config.toml
d_model = 384
activation = "tanh_gelu"
norm_place = "pre"
norm_eps = 1e-05
rope_fraction = 1.0
qk_norm = true
bias = "all"
init_std_qkv = 0.0212
optimizer = "muon"
grad_clip = 1.0
decay_fraction = 0.905
final_lr_fraction = 0.02
batch_tokens = [32768, 65536, 98304]
doc_mask = true
dataset = "wikipedia_en"
MLP neurons of a small language model. Each row is named by its layer, matrix (up: input weights) and neuron, and shows model dimensions 48-303. Each number is 500 + 40 x the weight over its row's rms, rounded and kept within 0 to 999. Numbers have three digits each.
After each neuron's rows, "fires after" lists the tokens most often just before its 100 highest values on Wikipedia text that the model never trained on.

L2.up2825:525545507498466500559555499468511538481436488506468439411522512477479441461498482441538542431503529476479447482496503512477480461488579502511550568521576448495531480539555560447454522469578441514487557539504576536434370433531439540570488533512508487468489509495515443524483522538504477489432466469496523494463496527494572497473564510495466503498506560460551519527527560493536495425494495450466450463525463443511470469521476534468471534536499444550536481507456492465554475563487450486469484449516493498448453470441414420453554446634470485498487491510525522492541542490468486514455471418562495527524577465529520502497540534487506461494499574446539495545453522491493552451476505442473558451531450534475471523488466495401517572445512508445473508455501556477491509514490534
fires after: " United", " the", " |", " an", " Q"

L2.up2486:508485457499514477498448500468495489582475500492470445514472531497483464447523535515402390534537502419513507500484542438531511505598505476574465412506487517482500474473463440484465475505570511504545550554485500520469445503506521468529522486508508508498477491489510535526510485468537529468504432449517513425473504577513486550555607526430485543488509494479456489437474556524425592475525503575439519565507477547503523490485545469532499572511536520472458473541556577528518492462527460488485563523516491524469618502440514429469497493555479471529522498470538500490549452518439556487482511524550473525464547476471562487494501451428432464450522540440536502500491510502478438405484584438477436471401527463453454487438534496411474431499504463525522607475469519387524548487490576
fires after: " for", " had", " has", " only", " the", " have"

L2.up2513:447534528528488562489545472533498470556502427546451437454433533542535499499588548480515517456513434507557418519546505531546483561480473455441526457433413447412504494492522451403468427491470463507511500475541527515530543460508474515522468575469433530460442546541435460506531527520485518458443398454507462491535478465450566538486498542510525487481501545523483526526486511489462470533437486498480432474536442498458580496536518419506550452515533494424516458441530478500562463399476427491444484573542496544517525522535525481523477414521522476577449512457550537444494536582434548472509549521515463405514581469524485470581455508496477513509496457517466540509554526512505545504498572506510538483450534533488476432562524505501535516522538505492401471534446477474569501543487447
fires after: " (", " sub", "/", "–"

L2.up248:488570421487509476556466541499530558536512432475545512457513438454544535495470578507453517504478401477527508481491446482463480531487536491514517504471496525492501482515485461479510568508466479476466561484504470486514535480535457495613583499429544469484440510515556570451491510487542542520572497438506469556514555507479527505480550527555470489549452535441548561477468479479485504556515478448483544500484494515477477491412501480482540515510437476565468474508505449446537453427453495504517466524487514481428469501410580495426474511460431529512478445427485483506494497534467553472496482423518535537553499499398551477514500528460436577536516477519513510515514552575468521542534474530562487525537492573469487541458503566489525550497504507574496466493481450525446483519526453
fires after: " the", " was", " a", " The"

L2.up1587:515490526547437550479537447506513586511522611555535486557516491507533509486525472410495493509484532509473492509451499493531544511572512541479491559472544465465531480519461485459533471551423487428499519523478495458411464501489430488492542461521430456471588415569542473500446496512490470420491483412520501501518491446507526439420505544548620544502529417524459503495537439539530481538489596473494473507501501511452446516558529443492517503482500545477461542485521481495514540486475532503452492457496405487420557447524491509463494554558548508445530496401481570493499512485440518534481424490491434447490532511528484521565468476513478566461527539588516590515487515529536487483471541482489512545449450556528529520465482530457591488454493529527430455494525502469596424492445459
fires after: "\n", "==", "|---|---|---|---"

L2.up719:414503462538452505419463509521497523475522477576539446531484435469458489438487485436457488532442476505476576575491532486473487523491429547532464489491507518512500547494444558509422442462513547422514528637470470540518454540484485486455551480573482502437561466480432536490520470551486438538458509503465500428451529490460458502467552564470528477490514466441505395529491472497530492476492534533531476480574480490483504509510523517500485465512498555527454566482484516432503518478522524478546507532544523477572422476568498476543514515496399531503477475536520517522526562522495506520485543486533489540577498488572511506496502495467463533548554485526532522551472469563461438431458533542487421490468512484524537499555430524535574582542428500449438507534485506490580480448436534
fires after: "R", " C", "T", "B", "C", "F"

L2.up1299:489486448491536495542442438520492542548473470437510470447502461492472492485512478504532536502494527455397503533527443474547549575536517398473495479514516509500444429458425510466457526520452511474490462525553432471550530493464452494491541480508463520494486462507451428519429479414542519506536504482407509574599548515514446560545541499488512446480528450411530460469482530439572521503512522588476468469462462511537468459502457530489573464492531544450520472525486493551458438496449598522562457549503463578426516478555523461501560501514569448506483533461534470476475507518506535510519461524465495568501482477517460526501452480512533581492497559482527490504492469613504581491507499510438531476441497482572525445522482427495531516500471586564496436625526548488532508448457554
fires after: " the", " in", " at", " B", " his"

L2.up1095:495509504525544474516509450492513565507464508513487565554415556520543477498509501492506441497474525476573516429561510507483518575512498525529512477538449496507526382511443498474522610510546532582525472487535493460507508522454490521588474473503436468530441499462507524515548514485464494539493484501545520507469493546464524464465503439470518465499478465529489486510479445484478447475561474474524521446486472440463550444577494488418470525528513464517492430550483529514515460518494525497458494470538539514476500545475535535451474423533470488467549490581469467529510484493531474465468557544453468526507524500550486502462496498462425492443413511551529464436576517510451449497488446392512530464579520512512450507529497490531526546566578463432470492532425528477536510442532511
fires after: " m", " p", " v", " r", " qu", " Qu"

L2.up573:430500518454544485387491492500490464525452505508535481533578414469531476504458480519490518558496407475460563490398415502542457446504435458517534504512494519441490538475438455529511466509490443428526497547541556502518605552495441559468492516517482477489491495522504510489547493545513482529474482476480577592526487530505550498492495502489456482521483459436494570487576400463495517415525536500490526507496570555488503478415385507504519524499491573492474491450444539503480498476511446478508478510515473530511484489509488530535546521518529489470503440554429509435501469502530461532566559534441426472491464557427440451438481515541491522465541487531506463507569543496506584555565532466540520521504530479503472496481463472516534529479468458507535522527576532533485402544499534
fires after: "|", " the", "-"

L2.up161:503454475442462511507431457509505495524618501467504523442565536494500480514533444518470509480484565519455478556476501518534435536521515510474512507521483549427505497524448479559473485534593556506537570513515454543491513478503476494470561451507501451505529463542537495634478517437474450555447465486539461534485479515542490491517512409516484466510438464476451563427469504521518494477486549557551535523452460620471484456536532477469534456508490471485572537494465569451532499535433515498536435532521545536487515456524514467511460487552460507472480560548524505486446439441451490568519439492518468526527523456538501461429497467480468485545510469461557524492511460448448556495435500505498495574470451474478423477543396600488452560508550509509463506470506501523490411545537494
fires after: "|", "–", "-", " November"

L2.up28:492504441499453503479474513477533493524427581497496505499474396495523485541492529510496551565511570513550456535538451454498535509527473547517523433558533433494466496455448612539455448548562511474434552554527499455529527561466459470526476478504528515467517502482483552472526580507515513530520515548545449447432498553523441523467452471569438478557553479497496549499519509492482555504494531498512523461437518495570494554589497515492532507456536588574490512480430467491577470494443554495578517519536513488463527457484446564519512523536481505496477480452520427529580399489474524584505527534490445500463545471529527483458587454492486422475470438407505443501451486412483515533474565530569514535453559472446498523496526444461539528513420570464545479441443484484554460511483520
fires after: " R", " C", "R", " Cl", " S"

L2.up1698:499516467516492520501582540459448505432466510528508448572518503576553534571460517486518463498512499496550516450489491429549506589452497532481489497488569489448539558502463448530528454523485442524565518532545497522418504539417480503519485470465427509531439507448457490509535556438501493492438519514474452489463440467475531436495493501505497428432574575507511476531484565491503575552521423508565521501506484533450516413588527538419493452453531477498521507534500438492489575448413580526461531477499554432479445484474506417460496502476485512450474480476489480510514540496561516448496401513524405428555539503481470509512465437470542535514484492553488524486515491538497510527547463555489444551479528550555499480505497537465537444425576554503470547474466543476489465461465502
fires after: " R", " o", " Pil", " B"

L2.up908:478484464441551489508423453517450518490550511528450491465503421477463509487465462563503511539505471487492476497451489505488445522510468531437483423499508486476563542515457486448434465479476539541508506535522520467482515508493520549545537511494497580523479524485535520496474484523522454520537460498505567581584450491530542439561520477484509506530569524498497535547599496439488519546505529439486596430523430505516523489523506539578587514485441513515503532537400521485468502490493531444480484460513465498486469529481511486506552487524537526507540544491529496501582412465547511506555524502524388434435553553580567437497497482477447491487411490486449554455511456493470484481475489537551572507489534489581454555489473549492506540525546420501530530457528411493493540509535544
fires after: "|", "M", " M", " m", "–", " Texas"

L2.up1281:482531478503528557631498504444491529528541484540536432575444556513479543502533486481431444435514495427511544454456486461561493541497485558503509506569476445537494529602455464473544489481490487445443489463504476470552517504509457470434546468457471510462524544518498535549570446466533595499535554482518438505539470503460535530498527480531430541557484536547468535543571507442462470495412482422546514452525542466479521574463511543466534537463525513550503529535508551497521513455508503437481461492487539506503442516532511440471598545433484475436530576507538520521544414443483491560550549437523536455454463478469479478521548483570463490486501562499511577545532486492531466453489432456518529510484512454495468420477522501551465530493538560513520448472474551466479477569513485
fires after: " |", "il", " the"

L2.up1145:480537421501436501488543485498436501485477463494533453420545544479567550450566521535516443552508537583506455499500485545509522541482463507535474492539520493464498479449467520424494548535531497486455487482379504421549507516518547550506537551497491502507513505434495523491503571491549461507522452404472519542443521530491514471536501496494493449517468476491533437491506512482498529434490425553454541506424509503532484519485504491476445533466458464535448427576507505532571494506499452440500545447510526453486480554503540495521541501490542496403508470530599513445499459505428508476569510459486538465525507526496561503568448528467491446516496519508500487586462583483576416409511531417530462524507462538552451492509469475557446499510457450421457509551507552472487573451514486
fires after: ".", ",", " that", " In", " there", " but"

L2.up1179:497579462530427488559463494577518472499455467494479519476520470499507540467492467477520468464540501495465529460482509531427515498487539498579505589472485450535570520480503511491539483480579535498514534524501469497531477458440500496489473557479532553447475498595494482471488485521500523540518506539453619463482527535503466489514521544466527515508525450534564542518493488520524455543550470515459462508418496438477516573512548556535508521538532474526605554518463553451516504437503450454540514445475474540477504504517469459455530547499448420499590508580522585558539533498532491504533531476469538502508558503491528491529501467521515490507564600471502480487473475500521484436438476492555526506459443414536483466370535448473549542505445509399469554493498528485505553378475569
fires after: ".", ","

L2.up1768:497490439529541546523555463435505520483498469473472489512451467489496536510472496479499516420518575520516479481546479506484437561538512417477537479482495478352531458588544455542495581534480505425465483475471456546424446551512524479519491554448472550496499514514476542556473518461585456469539495498529512533538484488488522558505528518532465565473474499446517538481501510492565519484453507493479473455543553516520516434479502507484569526505506524452467568527510566523562418475499460429485520525511501557544534462468483503504579509478510436439493487525524473398458517467491520487512435458522488436492563448461533429493513439483533473481443500561496462532509534444559530368504528490547521437546537497486476492466543481523511486463523490560531498505490530526550544424540546
fires after: ",", ".", " the"

L2.up729:440501468549537518535524450576509489488497523514466488500555444468493533489490560507570478463517492471503507511478392448469535512515493494537505422441526469483496406525508514464407479521481480527540519418496439452520530541461502514420494474556545486529501524534461477506526510517566523483499457457510610514559511561476469487462499500556472477550445561449419477527479537487501490528546549577530541505522512476564459583503442480452456503483490510501518490470468519527518497530462550514604431505502492511451476421495486516504557570496535481546452525537485538498470516540430439541443530487534450468530578557487494512444453504503525527500500433547556546489548461521506538498522474597566486483523518475485463514450494490480570505485489572449560450421489541511478478510475479
fires after: ".", "che", "und"

L2.up2455:500488473455487531552519509457475507444440462521512548504507451434559414452595538537486505443429482547527530459459526507470548505533429514504552538471456514534492480446452516465490413537476578474577466477608468543438470489506443502510462503427526514473512466508532416501533516532504481518557503504465409457486537499509498466508549557474501473483504512473518480444517514519571493440549456578420437472521470539468486484485453464510528419524517499556456472562444492531498475507453459422528502532433522527499515533450489578531534474540513505524464520489566493479574469506517513530512456459481434484542519516454474554540443510501502507428555498482509474544467494503522432497507472515464551443495535513486509527507482520465501484468559525507462492480497507531492508504517543
fires after: " H", " m", "m", " the", " h", "M"

L2.up218:519557471465448566492514561525472524435480494486500540429471514466581462544519569548510538488482499523520512488543474525510486455556493527519488453511496499448480554557469585583600462555422551449603446505494484532510486484510518515501510557435503479450467447498485531530514446520460423459537530459421508473542499474507493529517505518480565523491528442484473487496514472456464461488494464484496476456514442419471425549503495548463446521534486492447465437454484519453529536501531451475475501481482507594476527541515515539488522474585501458524483486532565480508467572523545525476551555445536518475575458481537523471463549473544488565444503552518448491521494501524503542489464479456506527469502520432458488563512565435571460572478482555488496496463505569539542486545525527
fires after: ","

L2.up229:515562467435502460478510505526546536508491485641511487495491468575469506531593548543420497548507454478472446471456521517444465518504499520522470433557519457489504485535502402550549484525559500533488555512512485459455468458543554492569530589500518460528499508516485498525499531473445506516473549507528488514526555532489455472519552525453494455480500475520469562526469479521533535473518534458458424489552460425463569544472472477518472533560491538435556529448518463543528517478559501556556462525497477499538475488489501510452468530509484500536506474507558439501548436532545480476412512465431464537421447510559522535574525457475449518462469539510518470493499549481413425521586461456523479443494462475455531603507534534491485520526505504463474492484471446534464508601548515
fires after: " p", " c", " C", "sp", " s", " fr"

L2.up1673:397539489536499466501544522461492499500510507465472557491512491536521498542506477445539582514572526492395423500516533509528509522489418561479581514436511481494587544483498529481500471477496521563499447469440513485428531497558494512505560499535457543436555525549603450542480501517486488421540485479494491546443533494524578571548516494435477509505530490531522476485533523514459505521551491524517483539474474476504466533519424465518547533419532500546469509501482553441526514479466510451528432527478486518483572514514502572551597481477525525516469516451553466493517522453520487490475479472520449494471443484483523470526473422569427554471514549481525546514474449535520458538498523500501518459532438528566490488451480489517473491554502498484508432504539520467473406520533455
fires after: "d", " the", " d", "od", " ind", "D"

L2.up2883:570540470501544432502413494477433458361561440484413539581518502451460553451540504430525515500519439455525460500446501501442508503523542452611479565485531477569516470419479483494447467629491467483567485529492469477507568492457513449486526528524486469451535426520472426441497484504529560500448499491498469500501479475495490470517501517452447496475445548540513452578463447474491505578556494429504453441502484469437474521476520510500589517483500515496476529524565529465467514488465499545468505523487533467558513518506511537522552548535477434445502497480555574495451506545453514567467494537502534514492529578515497563522506493534486565472502423510502400478503555543562516456476478453490462433567506459472496543517514559514443498504465444510420516497513437433420451454555523
fires after: "\n", " at"

L2.up2313:449442460489537521545460486487563496521518535545480544521468518445463540451551457504579556444500539539488512580506458492479470518543513547568540589485533482586509554465544489447508528526511424502485497507510530476465526546520478422455469526455512514473541511463522501491542543467498540485474525470450581462600390570495508509542509513503570485468500524485448553455585481504551450509410489534540573449447487491422467511470472431480518514510488561452508458533515527492535496498495518557534480521452515527446477485552584476461481478466538577434498472492523478445477524509491493495553540481475504537486525566516493542474464421499510507562510435509425489453458558513502496505493422436501496499516517505470508491447503426482515473413478511486505453454503501580514527455520512
fires after: ".", " .", " In", " in"

L2.up1290:494517543523520536496495486445474524522501473511499437511462483507499410485519519461523427572443478551513499504567506495513497536458485565471513550526518461410477491472464485388500493516467535505431585546499424511479525483474515466483516479530452483455611472517441454493522474507473470473489514501489499489472511563572478566460522404530499441552509506477514507472521480441474558566462614571539558498470464606482595481437536520452530542463478477491472463453537532486445484447486597408508510513478577518555577537532453550545438456442516479511464467516471553502483551477495521554491471422464484471488430566568493473539468532488510516580497481531496470512483490472519448499484523499472505496472498508501431402488490578547532457509530476475431535539485508554519508496520499
fires after: " (", " |", "+", "-", "\n", " (−"

L2.up1801:488503571474521496459486504534480555552589480583536444502497444486552523442435422485493489480535409463521525466470426451454480506509519530508477533494509489520514582460532532423430489517545475468496582507405540491501463490466480468471497470502487478427450476534558485498492477519457455507466448406483517605502491535532448502494517497518522518492559584447503478545465459471520513462454536453534513547508536455493445551504500520488492526496520477526625457487482458484472437425437499486508435552463462484476526491513474478519518474474567519523561518494547450442479470556509515541445473477439484474456449472509458499532512553534504489554585450546530482517387496488548543539433408532527534576495517471508482478530441606462584531469481441476481478510486486585482517422511465
fires after: " F", " f", " one", "f", "F", "B"

L2.up3004:552536575567483514500472509469489506550456565462422535519499502505494457512540515455487522500523458605559565435549491481546597522524471500454574495478533491492441497549478468482483497444460500467566463480512496502479448436555460505453491501588481514534494508445506527528452495521475570410504525449469454529503459457500523504519489422540442472529536459528486494493434472452524511514427452458536518447513479505554530470475444443488524438486495548490554413433513568582477478589566515492448561528509458469458518520459498446533511478506504438494438528442530528508521443521553600489534479467507519452588486503575456557489518457515554511521540463536526471475476522489520499474520489448500485445449552485543431550488493433522453468512518467477482507500461513479505502561533478
fires after: "-", " (", " \"", "(", " un", " McC"

L2.up3029:537560469464531514489441502534453498522511561445493561436409573470504482446413507554518494522548454551513419514536475440538448449521505537514477526454450537483493518548549531514500505423534505539443483409497458550527537491503499580504434553499470540450525520485486501540519545510481509532543493467462539504508467450450481443510479493510477488493464529485441518566539483457458520546467434482517514465541517518459503436551393510509469494482531506500520521417567529469502492454457512449557530503545518501510492472437488538463581488470480493531444542601493443556458559507485569480503491494537578433540574489516496531504543505474424510508483444542476458440452459545505530451514493485438561514467478411578579492510549466505512577473543457466559492447514503547539493502575473
fires after: " r", " V", " Pr", " rel", " v", " st"

L2.up2056:458562513499491478482581547534536525516549522452527450547553450523517380509426477561451537487556531482487562512476516550490523521497549561552480529411506539499437489417462527413489490492555511542507502480479451528499509495500464514555482519487501506490442472564484493553499557496450517475469486487472442448462534553478471587482525476555492464554518528549517548524490563524518386517549555451431501473496502527420471522563510508495526459440533553605521477499467486487516483538551458461528488485529500509485480551481494533554468515566534509534506573582546518540530464423545460494545545509545514516518522588521527455478467430565473470473499537494456460452572512484500432473464491500567482456475462499505563424483527478538537535489571517517544413409540461529494486486511535
fires after: " the", " their", " his", "'s", " s"

L2.up0:462523469556544489463510487550413433469500469495425524471499519389488475492522530458461531525538418486452531491472515518491490555508463485638428568479542473576522513464534465491478464521486466524491462513459503526506568482521565459496527538474454562463584487499595454533600468534484535581491515511520493430493487440487588504557520521567500494496516495523526518508515536487477505548537469457507511497474534441517511478483488487512485528444505534459477582507486541563495506463464495480510513535518514515505494471544555512486526453497475435406522501471530602499434510496523513494483494541516528481562548524472513521505470513524493482477468478461599442452508450558535502471458500425503501519550534506577455512494501505437520479412507479508458567563491390497498452487463532
fires after: ",", " in", "|", " |", " of", " and"

L2.up2115:497495459455555510504513523462544523472456502476499535498489514529442485536486493480483470546483454548573553557522516513496519433510501560511529463489563506525491524472467447519482452468496515429492529517530517519523539525595493534528472491511463546532569548484547498540484526491496481557558569515497445552471533481489495463492443527519493500485429573498543473527499463483496513457525500535485529492437477436492443464490543541456464448474524487462507466486449523421525494581494450488516434521461465469525487512528400532487534527504428484525447435473504544469454455520494528463520430451479469504509526601549457513565513525507478520538463475561495483523514524557453467496609512493444578500424535495483534441489521509431565479460496422508555509558441524508503507522534481
fires after: " Gl", " R", "H", "R", " Sa"

L2.up307:462469490555417479524495501595507532443505477538500501471546490548540535546488540463542551535588515514467526475499513524452541568500559531477576554606484540551494507494435536445518548480517477503519485491450524534526442534561423496451499535567409446423581459564546530548512496541462497520507466519467472457526547529447469556559520445504573475553513438453513505490478559439457453541466490475487507457564482493515573503536529493568432551433454547494502477431592500519543453486559429480528466502490532420477507463529489568476502528531466523496471461502491544485503505544412481459491504446546591550487513624458474484531585492511493456469563523469574494505530529478501428484513451542505572571478472562540526499541524512492470530553456486459483473520545479529528575489537505
fires after: " (", "{", "}{", "or", " \""

L2.up2926:429593506495467507476558472477543432518551517456531483519486498471518558485476516552593490429508484499479527474479479521458495518512531419547531494538544463493553563526503476432552474525528516521448538465520516570531510517570502509490583510520555520517542479514510490464499648464484487409456438473509521543502476461543538458507585486479542538472528514491552496539571624457417498415531380512461522447494412484529478482463493544540498488478498513480512563488482482535518497547443471459516479490487492521492489555558477480441493464499513474476496523507489473456518500521480531489495572549487511456493443541540516469519536421502579528500581537470462544545537470502533485536482583506540515541469444444442541517466469470518458469467434469522443567411448522505521555510402501
fires after: "\n", "."

L2.up3071:482551461508543453512555482449438480451539496458456534481408534489516528469558536588474492435496546584528441476549555476531506526459547493520549532503536513475590433478471498563498492444547487452477423482483501504490577518431559479483451553502466526500502472416483437412462543505457568484516499535515541521502518511483499479466504478515493476536520525469522491429502504502468459480534424480481527526483550526425562457583556475537587464481510478498480511508525477492519448545489527527519503485484530442468461453493537508432588484499522471516524527415457511526499564572461472464451430525545426477477494498442556488540545470425492410503500542505538493481493477425438489483506459477537519535543518530492533533504464480501457537496600480546574546493457489532491556515508547
fires after: " R", "ok", "unk"

L2.up2987:510445447492515552516452548447432427491498484476412523516497585512567517477504505448530476486426564441473499568505474519505490527436522524506511495459472560483475508487426510533499518487518542498511536468504462534441526508541491466515456508498503500454556493553605467492494550501566563477519536449488416493399496467574509459520547493485437476530510521496599491505473448509548483458364486455556503422546400497423542476520510490519512520483531490565598535521513460535475504503511446597490529457467512513442442458531431479539526463479444490464475546534501587523456534491454543581534563528568522495557476501495517485471517526500501527472507532511485469518530531465536490511538415537531533494528550445413458430508489480478426494432530495487518520549546507427525479478481528
fires after: " (", ";", " −", " ."

L2.up3007:468506480513463509521485560510507523508513437492454487428527417475465570509569576517462504543465496432486490485521528498490479466488458576521494488548519449457454494467477517571450471500558528446510495540472574493623491494507519478513507530509529427531508511414454526521507460473494516527517549469492528423467475575484551474495515492523487501491478553531467470565467412475505420525513468510508474492475503573462408524519527513510443542474513541532427475526551489502542485505491463500590539470558459543526514579406507500530492504511446555429533440503600514549493542520491474475501582495517476519546489487464508533462523593511507516495423537458510457598577508556484462525467522542471511504502458498495512540523645463484419475512481468504464538497504378531497494492450498
fires after: " C", " a", " Gl", " m", " at", " Chi"

L2.up1017:515499519472447472563504517524457534592437506491553451446532501505450403482504509568490479566591506480446541432470414449517487457529553502471486506441498496537538437487468466528418548508496451474483534549450558443582542485475467503512481491379504486399525531437449471523509503504495512517498495519401473489551514481508470456471564447503495487466568544448449559482587520511530521533487495532489494491524493481460483517473473503466512482533544453485460505543484512516434437461443576535489507507521538573476504513449526495549457471507490475545560561524540566491460558532525533509507503452512476603534530498533567499593474576518458469569467546460554483501529461552381461528479483540495538457508459423568546455477480501526528520475555499465534478520565439482473446523461496
fires after: " University", " M", "M", "m", " School", " Institute"

L2.up195:523454419492514538470506416482480541486488528505498393555520454522523601413523600542499608510531492463543533485475445495446471532453496508437467489547470530487515518471549506440488510524517499487511460499610481485529422500531536433510500581475490482505537532486477534419517480571439479477518524495487499512505474490507495507533459494510514456536513639454478533455565558488517478483471419444511500477578466418506486583469483532469518477463505460442476505575583516447439529586407533491510487463612476459483517458405492468486473447545500460452482506464465477476500570466517521556510524472521520514500467555557474523513467474466467580460460546508520480578521421517480534534565485476500484531532485509494549469406556569503559424543491463466473523472471555463475532421504522
fires after: " |", " to", " a", " at", " m"

L2.up1700:523494380430539532528560469455502489530460471505487459425477469469578488439501439517509521532487520489418529456400468502500525491547534547542465446467512523578445467549420481422530459537481544483506516508551451435506503504437466478511532500472484512486566505442568476521448480503463462475475543461502479510515471506466511460523507493491467529486540500541438552527390457558520542528547562476453499491465521552448431467526530534413466526448514512496538484513514466476543524503526531524482521526568531484540497509524537519567492554544497523590518507436551570463539561506529521556483529518514472467494503543503487490528503494481474484432429527509518475498428494519481603516502526514552599523468468493505485554566517517518495505520431423551483530442472497565515453426503380
fires after: " St", " T", " to", " F", " f", "s"

L2.up220:517454432494494559448533405541498522614455487464487535523435500462464572435466532524483443524489522498533478501465514512510492453472503508558505551509456469485458505472450496516534464591494509515425522557519462476493565526471537485541519533444506533524559526532586518404518560550495415532541485497538446529503510583407548509504511513490448468489491457517509523508505484447481528506462467471431480426536561519549553480499515527468536444507541480443433445476479560514514393554483453546562422552474516512509538493583497547581482451465523518523432461507564507387504511519521525456489532454544533530493510472533510441516478464421513488577479520531445529528503577485511492488545508447424503473466419487440510510510490508521446532420520554494462431493524458419484514404518525
fires after: " R", " S", " N", " s"